Weights of a small GPT-style language model, trained from scratch on English Wikipedia: learned positions.
MLP neurons of a small language model. Each row is named by its layer, matrix (up: input weights) and neuron, and shows model dimensions 0-191. Each number is 500 + 50 x the weight over its row's rms, rounded and kept within 0 to 999. Numbers have three digits each.
After each neuron's rows, "fires in" lists the words (lower case) most often at its 100 highest values on Wikipedia text that the model never trained on; "fires on" lists the tokens most often at its 100 highest values on Wikipedia text that the model never trained on.

L3.up401:532553577496445552515486472477540445460479537483494555448478535533446553531505479456477535409466562467534474498529492556513481566491554523508468498480496509633504609552517468536395443593560468387518367475491538486488493472485524420469458436306482480480513485417514610547474479489527523510548477527539558493504389558472459518505441481465605516511547559526466362465487497511406492515422530469492480534482500514467566457481513458528496533535528532476529628467471503469468478531493535556501463454508499384564479590543587465452496467556486525492485480428399541455480484620534424592
fires in: "california", "2016", "2018", "2020", "2019", "2017"
fires on: "or", "16", "18", "20", "19", "17"

L12.up543:438489478477519498570519480453526471428512516493471406484439476509528483501544520470493571565500539464507563525405445501464477546581488536464436508490517501573440413372525518626487439543513487510468528519471590485526406491546514437517526470454480543423447510477518525511454427574388488516534472459498420518387481527459551495583501451445519558431511446504561529467495471487500603504496485579471535560430539456519500489581443520589509447461442609488530534500447534452615576524450549472500530523488443558482495381451504558485414393443445482584470456492478440568449572510386501615
fires in: "she", "to", "development", "he"
fires on: "he", " to", "ment", "ing", " he", "e"

L7.up658:527420471466510497488506495503440499614501488436526478471493404482500501559483521425453359479529519564498530438505560425439589553389442497560496459539555556511586485532507499466528548490522587546547414535482528587582544525546615513478526495484474461524487536503399508480496517530498485495390507460545450593594480484523459516613528557585474588529582524424501471487512402463584506461504546473483491570472570526527493556598475583588460434426509460459503535558542552362429548511519485521518447482484469461517457432515513455573472497536448557556430453439494516530483429428532492541
fires in: "its", "this", "numerous", "various", "described"
fires on: "s", "is", "ic", "b"

L9.up592:514504510553484616511478518474511490530580559482462446535502530588579490449533458406594529486495496439525501556379508538463490438511534536513491473455531614448461530573438524482516588522392501550507530463389514487540472557494475437524503478488504535463548451540461521443452455463523514545514564478474508443553419446475496460449450598558508490404408551616521407587570517467512553433613612517510524495454505472397541548442576485508508479500528458518469478533499493490585507568529384484511440556591412530436466520544438483505415586437469554428516492484511467469548426546492535540
fires in: "four", "five", "other", "in", "three", "municipality"
fires on: "our", "ive", " in", "her", "ill"

L3.up308:544719544552497506532457526513522501477406494473561529466520512467493512444452466585475434539499454530442561478554496505483479486543453548481553479485503546587456531529573493518472601529519475470454526579495552440569502504474584547469411509473484569597623465509531483468503554417493462521400473461523577571435535473498475491567490459466472517365572482498447474481480446517446490501500524499418531516577482502493497551440493495510473446433550493523376405488457510438508505518482517605445502582488535471460512504584442527539598543418394432402511527514527522533520571519529511611
fires in: "january", "championship", "championships", "m", "champions", "officers"
fires on: "u", "ions", "ers", " m"

L3.up403:483438500517521457464539581408525438486536536512483498534451420499405521510522424480579394540555464495567438444512512457474516443582520467533452523475448650477454537377528488588545536514561390506491447562553559634515469501521504428506468444571493473456476439503530460521430499409546492497533517474520402473450521471550439484483455503588561542482503488497499543527468495457479512448454444553513446537484550573414492520524494485533520418425517505504489421483394446472538510541448445417483524458520523503541557497521402535538411531558440493498576416574474405538517426483635552525
fires in: "between", "building", "both", "built", "brown", "bad"
fires on: "il", "w", "ad", "ot", "ill", "id"

L4.up178:537580571476511509491474501425494464501443441405482493391461455495480542507484491537607581496480448484521496532458466437515477478489512427502448509564563513535512487549557389442520493487476499552572668436577478472514488462514415514517405375547506510562553488517474490463531540488549502475504504564465555580471486566568515465454497469384505506513414533465497472523503432470467502591507423543476542616433528495506506528456603428577461500385472467499519505484535569605517489540477550529562500584488497482550606439535506617511498481400487535447454493480467564457558433493524395553
fires in: "left", "released", "college", "for", "release", "elected"
fires on: "le", "t", " for", "ic", "ap", "ot"

L7.up76:520508534546593448475442483427448395415561526510414476384480440567449502472477627460600501445474580476498509492545539483454507497506466484510438454412553508574406476481581517460487554557549448586402430470528485515557458513492544462391573551530497510523461558486436581494451475496537513597440461552515505514507483472456459486496465611513447479514448556550598514488495503520549470509503583588474498464512530543555589452563390497504509528588514523458460537472543443533467615532565545499478512500547524495597480592508356449558461563470494479529479466495529531479568503448506464540
fires in: "that", "it", "according", "its"
fires on: " it", " that", "ing", "al"

L3.up559:590475495448540556520509529508517490438470515544514439564489591492489491531543387538548422551594419541534446527461449502501457439569496583454512456549476548575450505518563615489519533444459519456427561462461512540407479498440491448529566475572522488614431477462477485497545470593459520402421532481438406499500509404489465558468422524367464573468560424520475532535434440556422536457464445520456564474453515456575479481523496506508516554421479446544489553441529537526497502455604453537525513481475608467478467595452572549465504519563519545461462497589493588516468427528568489537
fires in: "have", "having", "massachusetts", "however", "manufactured"
fires on: "av", "us", "ing", "f", "e"

L4.up582:480463512464473547441501513485599513482527483524551441513534458472524398422606478470534506617474511478490497445462533495408460523449556632506543427418481369558578547442474535434435477518541548452468620588524501497534391451550499493587398509504478466569498445451505465465544496486555549476516530564536482450503516464493484504535510499594553506537555500442490476467481486506440494502492494486427527508474583494515584457528518532529484540579348511497576510484444484369534473386586467499587517453503605465492447542508487432482457475490510535517500560521522559606456524435535446429
fires in: "known", "have", "this", "take"
fires on: "n", "e", "is", "am", "om"

L3.up260:511543489530555603491442599635567521488476487418546559474523473427530504564490480541536455484583541483506541586595606397471510460430504537505495496441511494445466492464424568544445462530582501455562490491598464434513467442520410540517506402504478480520439483477449494458446484503516541521471546532603587482447475500522434409483531485549508505518469526451467474431484452561474533456451507480400495460513565420430474505596469537642514459510582494513521479575560425532497572464486520654470503480497535492532469546460490467542563496471487468399485519446498584555538466405576472495
fires in: "by", "former"
fires on: " by", " for"

L3.up727:544527567414529519389571515438493422592569571558412477512484529499482512387438545543456545520409530404531443449503556478450549451518604515481471508446523547426463461513514467638478477564531563533450461478521506547508482482457433576496539495470445501516510542510488465515454473474563477501525508482530522456432516482407540516481476462534491470461395473471573538441539478517452573549457483446508432472518488509488547401522609459504537613463548444370516487476445584536454481479533434530459484459462513492455552491530455410566458601560428557544509395504625555528494444543508463459
fires in: "between", "both", "california"
fires on: "if", "w", "ut", "h"

L9.up765:494519491377489521406454532549556504515562460520549488523560478539525483588500558540564440425518505440487558524573604482559578542513419371482483498511441522463496588437486578415505525531535534491494484585525481516479519598489622580552500484507481559490437489599522497509512486575517525520551587506571546504544453475420459467530474473561528524454559509450531479467493558547475537574562517463550531565454468568508406456536567515416483563433470473445526442523525414482433531469493480475580429566507455498536439497523526547545409555553505595595443410438515439516472594450536501578
fires in: "where", "when", "about", "whether"
fires on: "he", "ou", "s", "es"

L5.up491:502528556551538575537582448589566480446535532490522568474437420471536513474542417499535456466535536461423496433475509524492543447458502427557472477460522468513513561476491482537490417539543408427594403513458520600412445458604481470518477471479432542558516488436522443439503444463497463430579557453419483499447511692560483431476465499410525479545508511507489428422573470514436484444585534469471517431502483520544494559517529401545568585439475573429438477502464507533502484565515530459502457397493402527566551500439530510465527578467504474464416544470527484498555515563455441522
fires in: "university", "united", "of", "sam"
fires on: "iv", "or", " of", "ed", "am", "I"

L8.up644:500633442487511537568574516452497444506443624484478557587475462409480460441538540536554421442461495633473598511605499533598569462574552504482527557489544492532565449444532478474486466519516524470495516493526481509492508421508548525457452578510596484512505423474477490460478574571531467466555515463446392455377420484451535448527480541611449464476506519378507528509555493517576506538557504460474483546546495468456476472468457496599521431516517497459521507494523522486607489468457561522490563510439416522476613505490502429489454535434568456500463561556388496598486526480507433482
fires in: "to", "country"
fires on: " to", "ry"

L3.up535:481490506512447583577519554435480474527516475514481540510505465537565511498502538498544467529485448482488426468422507526495569485499530556383432473534524570458474500507463487396539529463552561477515478547570559646453489464506484510552438509453451393363536515554546493482396458464463610595591581472479525455546488516484489587519464468505540500501519574556506497483430533505505599567481530495417453486524571499487469429480539582496412439461423513579514486515448518414528503576453537508484554409408574450489533567509482467439468565510512505488527406395616540498596481456466479581
fires in: "time", "times"
fires on: "im", "un", "p", "od"

L4.up445:521534518404619524450460550486496506474436479513548541502494567499448437441576517469507509544517516465480420442520534514499518493530402387580497511554436453528553557549487495507506502410581498475473558542563497517532450501567487513390486559548512444539389439449506549477534400434515536492439557517520467462531536423513443488501505548528476573428447510439481534575495555443551495503509594399464487501542595563543493498579551510479513606473442511531454532607525516461480519501451522544503538486424640512493416558492390448490545521501404553444482554509480497450576472560562534644
fires in: "john", "johnson", "brown"
fires on: "h", "n", "w", "o"

L8.up194:477448453415389614436532473563448519475510466478447468586474595426509514499464483509538494478487579518520456556467468514475448473555590425487456468571567505472572500578592526521522509458608536440553477489514605471463537498442541519432507501519423473452508496510431444487534479483573560550474576514551454588522428604541466560533485478496534603462481466466434554566461475550518491403515541491502549494444505562456461496444459496495477446525542433460574488465507495537523512429420484586448447509552513580421475498493429512454397402467520488565451490526549533354454405514450567540
fires in: "in", "between", "into", "of", "time"
fires on: " in", "en", "e", "n", " r", "ver"

L4.up279:505570538498533542501503501433560385489479589511438586505526578484431426523541429471504387383533526593461293457470417472508529411552540462558553536503517534455461477564563493501475448507485552471565501434620518573466493475522597496491539411502462500518433482468508518465529513490537499447527557503554503440443435421525453515500436516477495437504427488494504461472504446576536511537500527395503387573512568466543499508577514525486484500427458511554437480469578500560545450521599495583467505548444465530433485501505522511571516530503536510427502534536558624490496480491559533570
fires in: "from", "before", "that", "by", "for", "after"
fires on: "ore", " from", " that", " by", " for", "ar"

L8.up16:494539513476544543521465519499490525460529514488504489542483527472565640500541473507478537522514512468586467518540555515550441510475441664537468520432580459487490554586510514543447452505523477439574542533516514465474535465408566601477536440434484458472504398424526503493484434407548502547550488486460568634474429432488480476612523611518387501571458499429471568514541508478486521457417568523530568492551441509622494522584497600482495501533449384459532566559414508594586526486510492448414535507495525536550512490509521483536503423467480482520506544537607588478510533540488522533
fires in: "between", "of", "century", "creek", "week"
fires on: "en", " of", "e", "ent", "s", "c"

L9.up112:510531461462515569550465482432556509486448508550558486433506594544430468550470490465420428503491519576602539571523494459569416544487539477588520526467498419427584485515482545528541514534514518473531486581559526498531444471575401395512538473455463462503580440495493405460405500493506489496414524479592495496503504553486460550463528498459441538369492462513516508507539573488514558512530472539395439528397500518500485420620414555522490475507558488503547453522488636576448537473520499525509540486444507461466395537573465492428407500488491487497447439480413612544466458526536378508
fires in: "after", "as", "although"
fires on: "ter", "s", "gh", "i", "f", "o"

L9.up156:480426522474430524446486452499427553524587443596475429412530535456531539546431415479504515395573487507523530455473456543605502551503489466528427554507496495591499607512489487568550456545616531532468582454501513499409558498415513424466473513406509444498499401520515449541475498504480468438536520398451425507544427530600588549455444504495505438474480482561551521420476449462496497465460492491490617521515570494550494526543560553418496543416484440458561552453430555593433412477531460504517509579481462524512487470435450576597496472477494425478517553516451588540436516487520459517
fires in: "later", "also", "has", "began", "latter"
fires on: "at", "so", "as", "g", "us", "v"

L9.up571:517568541512542533510453505398580456484648448459447547587409509521479480558612536555618432509550484516502471565484525430394528468533490498511449591526471546441592468436548453528543525460540460466458515508526454427511519413448502383472410562487545481460535438536486551500440526509482499491565420547473479521476506444498505529485500531494402478461492517376509524515472482505493527501469491506476487564431536514481443437414436554547527461502502439490574580545527569514516528485581419525602512574506507553603535432496462557474553564455534511493478568423366568510507411513453500523
fires in: "to", "at", "total", "town", "top"
fires on: " to", "t", " at"

L5.up545:556431574481475457495468538513564533446513577492506560536482537465535510568508448503542453437451437522558488430508491475460509523539459479454535403476502572573456524556422504435449419441528509484448483443319552486547523466451540461459537521410506456490505440466585500426467489539450426484439438508492495542427542538586548638487500452469610525474479449451510441492553474514409506543561503491486481407503564489513484547535481534546408559510557532365562482520437385479501554409477430467551510504434465425469503507564532461552549459543498461582467391463549464508564486471520572485
fires in: "career", "canadian", "these", "course", "use", "canada"
fires on: "e", "se", "us", "ad", "i", "u"

L11.up73:472523529486471479537513594530594561383420533476450467547482491506566561532516433537498520523620528516483564500503566556544546526574528531526429488430493514454541430518466536542588478506545509538451550462529514447543482491492527436436491559488462516502462510430487439511485485545597529516431442498514545547503604473439639500451471466509485475513503433474532522525505467531572474434471555568496528403401589429518530531496461468382556472538466466490477491543463532540504458558539533432549565546538551494557555398387563464553457362506437378479499500461528578513364479535560521517
fires in: "career", "would", "also", "of", "could", "he"
fires on: "ld", "e", "so", " of", " he"

L3.up601:419554420493466613490540487521447597486528517544472555462571490526550593417487445535454564594520482601462546599514521548498501436466544480459524642462473504419458419505399439539526454541483394452510420419473547486496440445506469517468462524425516443516569495447465536514439494454424467502531444620521570470426492419549542560520440497581487484461542525484415489563583442617528536442459500511552425496527515526475497429524556501477455478524511532543485539454506459510535426498481436364462507524487470509500509463517442581532484486493559545468465537444464552527559494537526440399
fires in: "round", "public", "right", "published", "list", "roman"
fires on: "ub", "ound", "an", "ight", "ist", "all"

L3.up348:526570464447471514518499378481547508550468512467488496513556542549538575540485527494583533408618475409548441456441504547446512547491514499461470444457480484469619376517497588498584491574539597513461451500510582496579542503437466511483557479479477545479406442486432579453565458400498548516467553421458557602455581536466517434463454466455554501548524498465530523510481492540552542373513536555519496538517591481509460599556474542502584507566505472513468544581493562463536539542478539468536516547474413554503542428537463526420503450460439516423465426459514494558549536437492387523
fires in: "its", "different", "their", "subsequently", "his", "before"
fires on: "s", "ent", "ir", " his", "ore"

L4.up306:485513545471513516563383613560523514497565519507491521482551524541488463535514450494479521588536600448556549508489520519546582537530592525455518497507547437500516623525456464542467524498538461414516462503503505526434559456520457462456470501449449579538532513613529533533558448561481479512496529516570452382569405557418444472499480500499412429445528502433476496587542441545555550625418480471536504452556449606529558444414462523575452488526500488479468519507491501495459493461430487452469461459615474495575458527452401620460526544537501565408572461504547559441484420467564468463
fires in: "the", "economic", "office"
fires on: " the", "ic"

L3.up282:552524518521484436571524541569409552409480491496530508534573475530467521532583552501581433447541527391561516441456516516482575515529494471533506556478537445563480509506491473472426547532527504548459510497604588671461545536465567541497474513507608547531582473445469486517527554479450499575478512502574502451583439526532538534457511533577504556412466519585418555453458407503488493541544384542485402458410569468505515543531533503488532493465542530471567475484539496447557568465523508415491473572599451497410534568591505571474434542419450567435508521485482490574544461459556455538
fires in: "south", "family", "railway", "east", "worth", "civil"
fires on: "il", "th", "ast"

L9.up317:462506430481602550543622497487637524530443548550462595562521487504501533600515469451551532531539435514523511483473530552440472412465495400471504420492489587493537503487487448572449496491500407478501542609456465482583472463488482473338493619479456446475474526471520396505529434517503530464569445512473458453508476492456454479485482542500433555443448442512618528497476482516478451502458464406464583528422515491536500520504423524478622552507470440482517524421442539531496600462489583543487495523479531494551531407572488529521608502553453427543461542520495485541576443436452454515
fires in: "country", "and", "county", "or", "council"
fires on: "oun", " and", " or", "l", "ent"

L5.up154:455572467474473596468435459461490529547416538539517487500474485555469533581462531590518460510455562533644483588481613430546534487556481518489482519407519546503489512472444458488604527514475527422515535448506577534556454434478519520547490479544497511459612542538519509472547615483491442517488606462515549464518526459550489472436554525401456547488601553542510386517581509492502461509415510448449521488442489474585441579473554569542434522527497437502475507519459537546447491507529402531527422576531520523516411478581539546620418518594491512550464495473550486388533440503483463573
fires in: "republican", "october", "species", "republic", "al", "public"
fires on: "ub", "ec", "ct", "c", " al"

L4.up554:485550465478542658513459484493564430538519458479437564529468527466484481440520513591474419502521500475463514460555526559542484526445572470429377515546540550529563652487400493526442506528541426493527558519583487470525537505464471566503465511512421479495494465557488501451547462484508564505486547409507590498421510515456513503502445487431622444513610536495445546612437567465518504464470501419477531601591509507421495507513467507503543489560556487501440451546566416467529483520541503426505529563529448479466541576490510494484334494540457486595527461532595565564581518511503543501
fires in: "during", "to", "survey", "david"
fires on: "ing", "v", "m", " to", "ch"

L9.up289:564518450437430449500474477534478518443536443476480539440479596499466510549495531536446558445491478509513471465583522533498387442465458573489470493438451537575429490480443513498528572538512517522510458463475499488535560547441512502526464439456489468555489561494439541445473490497450440354463595438355538504540408480519446492606459471511493469515428476488531441536571513514530492447472544520542587468554468450535398491479530547502499551503433552620481512595540477499601523552466589471462539451568574532593512479551524469506362426452412477522538525497426426511527438423459384502
fires in: "team", "league", "top", "named", "julius"
fires on: "am", "ag", "p", "ol", "ul", "ight"

L8.up258:505563436498528485523606439500577525532478468521495406456428495441501573475431458473456576513573540493561475523567534613497494474531494436509437487494489490510430613504503349535493541579537437460449588507510538509608521429502536419486456530585526518545497417472582523417512579595397447485444492515457463549491509471520493478456580559424509430535488526491414464519535451537474507552517532439581517573521573505487468417508544493499665584510514468484515547532449467505576501478386476428518500566400509501559461486481467504503463505511545495462515514482503543553506493563511507627
fires in: "released", "children", "known", "does", "software", "release"
fires on: "le", "re", "en", "t", "n", "es"

L8.up466:435491507574466435597471408442531614592500429521485570417474443528473486646475468467462452472524519543511451560482453473523506487430444535516509468415483530589515513462456540445471573482497560498459510515475546522504437446414425465346496477568484604478504517505431490454591515497449487509460468439506458479457536502543509480482446456428437473473502539533438469541521560548565493458525447494544528513547544577545576474527560535604435487493578489493524484421470508495482440443516542565519510486504583485546501387546428516595566442486481507476370410482589428584510466467487464550
fires in: "also", "following", "followed", "follow", "family"
fires on: " al", "ol", "s", "am"

L3.up701:515418509485568492539525451455477568422526588421528522495482453482532475497490447441579461522567522439597425524465476567496446540497445424480570540475499445532493488464515554569458436516367529531608517441427568486532468459548549458500479488463493521459489430499494510478489544478522551507458545500525390476449550473494514473506538445429537513473441600396491543571616557513426514480554532450451521445480480460441552528433523360585552569546441418568492510508500541471513512464506450464512478466481476460422469546477454547343441385477469554513429555572510558526456436578441507519
fires in: "known", "some", "year", "knowledge", "years"
fires on: "n", "ear", "om", "on"

L5.up157:530446495505489435553568497503474482484533550467500497475465521539445496432474538480498560547457471501483501504409522497513494407531498586580431438444485499419455477463454544550449530398580550493540376548516522512426498492475514588508584575522628526512553512394479507542474538448572444511530473483562492493431497476514535474583353466412537587474464402435457461450430498400446573436399502470488549503380549449500530476485535459595558469571622456575463572504504601512525589518536532496500537483533462506540471527555484460428528502550470578438537434533512465519477487472526506485
fires in: "and", "family", "number"
fires on: " and", "il", "ber"

L9.up23:471468436458467472628459446566528546510410512454469552551493529508490595532582466421434570556460502532523448573496559492477516541483449428517437408478529508436492410478441527523521527497458517435472547545475551434424476452500450614500526534516411513506545523371470531575596466556510478396462489484569579483485478424504433484436449510478465507460496471475461501491525458493515533473443406464501530460466513549511646532472370542599536500508486496530420530472456509460472553587497534373456469522506536570611413447524507509466461480460603528531482524545546530454531516429554461521
fires in: "and"
fires on: " and"

L7.up196:536534433499575522514421479507508524524507469487478498528561436542339497518492562552510423507505503570445478438399480463581486419471572452513435474547601528477480530490502404499411483514555681530469478535499579555481408415498524490533418376520437497529520442534556427529499508469428520510461629518594518568550485475523453549459525440479626540557486557483516552523487479536462490461581545508485542486461477562486505480536478420513507448432494462472526536507511471472473494564529514465595551456507427601511547506510591436462448494551409514457460517551444543533435471505466443453
fires in: "after", "mao", "maximum"
fires on: "ter", "x", "o", "e", "im"

L5.up494:563501525569476545507516417499453511450510433490561511596553448522498532452422485546528480500492464468565487560465466588439479603472541375451487500508511465484499503488478461450485630509531504508582453383549525465596487452509551533490432497576478600530511513536491495418420480566492454572399456535537597547474537447472475411496565499422465534463572488433509502605429463481513500619468487606550524450481531541540507553541546509526597480491422522548502564532465403562502545443482464493537507538454476496501509486446604613602509499470436562525462532517603503555467479483555488537
fires in: "released", "release", "rocky", "green", "gold", "rock"
fires on: "le", "k", "en", "b", "d", "i"

L12.up47:495439580515522506552481498542510497523485441511424577550459435462435589451603535467472391532521562507431606562587531464541462495487453522479419445467529453457483502511490611493479459443524500474539560501511433511532507463399600512503429443587428530545414515532399446491493503515453435527486529456587496461540597525465550447474438485459536464569511501502427511452441547486567505436598543436465487537558462565454512511453460552480464507588543445549583422480543469560422509535553470509509499510520523492525584407445430448517420469454558514515539494444587555485440608523430415501
fires in: "of", "to", "into", "at", "through", "by"
fires on: " of", " to", "o", " at", "gh", " by"

L9.up641:417486433426579500533519487474499457515516471433539511433496487609524505620536490464542491523459484455454473519389420585434505533494581524521560518497480561520415492605486474490492512500412491471429457465454567468549458567493489584507547453537403488427469496456476494510542519471482525428510479523611490426551459388389415602537380559571514537429485540482505338509519490462455397542508584460479482489457433505558585511566438547517477487513495458502506416521493549484527474561455548532498447490488504591485369491489533495571495514562502542553556557518482512523487467545449515495
fires in: "it", "who", "that", "this", "sold", "its"
fires on: " it", "o", " that", "is", "d", " The"

L11.up555:415527473486560515453447518484587513454408498483370545564518551524482423452421512506559458495519510484498564480530485426536444506580474461386463481437464474471529410498487394515565420470539459469446530515504443475477469543385462522451500448559439407485522542554464570535524467557496546483563468503514485468447472526440371441502621432542427485569518495474412604497533517491492487521482515473627468474507527536392532524489525448589571564517468522509591466478501513493572488568523512449447502452430458418533426499506498545574527480437523500451510581464496508549527507475408427390
fires in: "has", "released", "history", "release", "hold", "had"
fires on: " h", "le", "d", "k", " H", "m"

L4.up294:456425470464510483459515525516416568486600501455476533499540417566565487513424556496577550434532478482602592544440437529487466496466555538466528520475527554544489465537431510570414506512430486637451490476528584404392436443584563484436526638473588489504518473505566492454486510523565494439536548459491455528478474502448566439459513453443402504537505494486520428483435467576506572476481509478607442480495584482409437480526425523602508532495458605502490515456568520537527524440496479525505468446549542473457456441474443485501512495493443575561576410452531502489550524381484507537
fires in: "is", "video", "their", "votes", "virgin", "virginia"
fires on: "ir", "id", " is", "ad", "ot"

L3.up78:569478478429518516479515426529428492500455468440488424491493464440485549499479496501514478499541405446489534449465622440470501618584535481481396480465461463465478527485534476436413470600513551497553394415487513499516515509535567478472591512450512514552490457531543415472524475553574444464403513503575489525421453540537554539493492444515512455540483513479394519531446478457580500469580433499435508461440527478611475577491537391538525501492458436439519465566613521478512424431468510476511444430565445497403626486449486543465469495419586516497588544455550533428525541446436565500
fires in: "served", "service", "services", "series", "winner"
fires on: "er", "y"

L5.up349:535558422512509466456507525532512491520561541451420490545536524470528506608517472484521519537469431469514475525511515502590554504427572450553460465452430554534543508486481514499527471496475425564438501484483505541527477533552420494536539440536507503500512462414464517486447569412411603494489533494602475542567393464520561604531481467509486538498525498400515501433475550397480581509437453704546537463484445475553513547481496580504496491457475454429497445488497548515481521544518471485438627514504436444530500427419567499449623550490449600466412443485464435494626416542500493505
fires in: "club", "professional", "democratic", "democrat", "census"
fires on: "ub", "ess", "oc", "s", "ow", "b"

L7.up320:449508508534591614466429482597475414498481501515500485495502552606525467503556479527512524453476553515488485436424539475498482531492428486579520540507545469421539524573534541501419453516583463551486551526504533465473504436512592527410455469460494455485478549464525485486555465513525444464458586507553442536538436415488502423519553526633442493436459565454517557419513536486492501527463595415500545454463515417401570506515544523580557449491485378430458493515508577436465563508517346477456455412514605464479514571465500482497507592483466438511496615490562548511464497595499450461
fires in: "four", "all", "both", "five", "called"
fires on: "our", "l", "h", "ive", "ell", "all"

L4.up662:518527476558540562493507556468475519597446506414527422557500546539538428460447556562525463516497443567528507511532453508485438480574501409480502470422488540475523437420502512479499433507428542393486513389538575534551552436491478399567536457383496537570468481489517477494523453479482615520370480571510498483484526456478491554547421512473466513483561431532498452440589518500442585528478503509536508545482525441458483465406467422530443467374470443535555603506519496479574465496494555507519513490409518534555427519457524591481585475551464489599425585548482452556550461519467608567
fires in: "university", "democratic", "version", "democrat", "uzbekistan", "cinematography"
fires on: "ers", "r", "b", "ow"

L9.up150:535519448522437570419538434464470473464493566544474508570549508484516521506580521535516547471480602568536501564421573403380439447526534564529499520467438418568566563555507460560450457530525514454507358533530513495455542467538473502595454507493520532493438525489463419477488514418541359540507443413510445547479463484486540540460590508420456466485517495466486501585443451443402469493439536587491494493487509498475391504445499561441537482484522495551510505449514461628532489587530484468362478531509587531545377523491486560444588530551486472504449426544506549437518486516537503487
fires in: "american", "league", "administration", "former"
fires on: "mer", "ue", "ist", "and"

L5.up401:482505471564525431463576493451582401483441529440524484381557476568440462475457517395463485494496529509555552513470491520554402448460530514492502521415536491548450498493484415517470511444531489402558457486509560489554521454615514522537526452417568432506535468482469444416529450435517529478448553535509480557622451532452525505499468462583551423474516536483512417531587537481567456500540528564616463511440503550524538537477558567487497465472530418590329509503458472450545402556595481469567457473439438520518511493420454552566434549526506492531577471564524512458502514418550456508
fires in: "a", "the", "addition"
fires on: " a", " the", "ol", " it"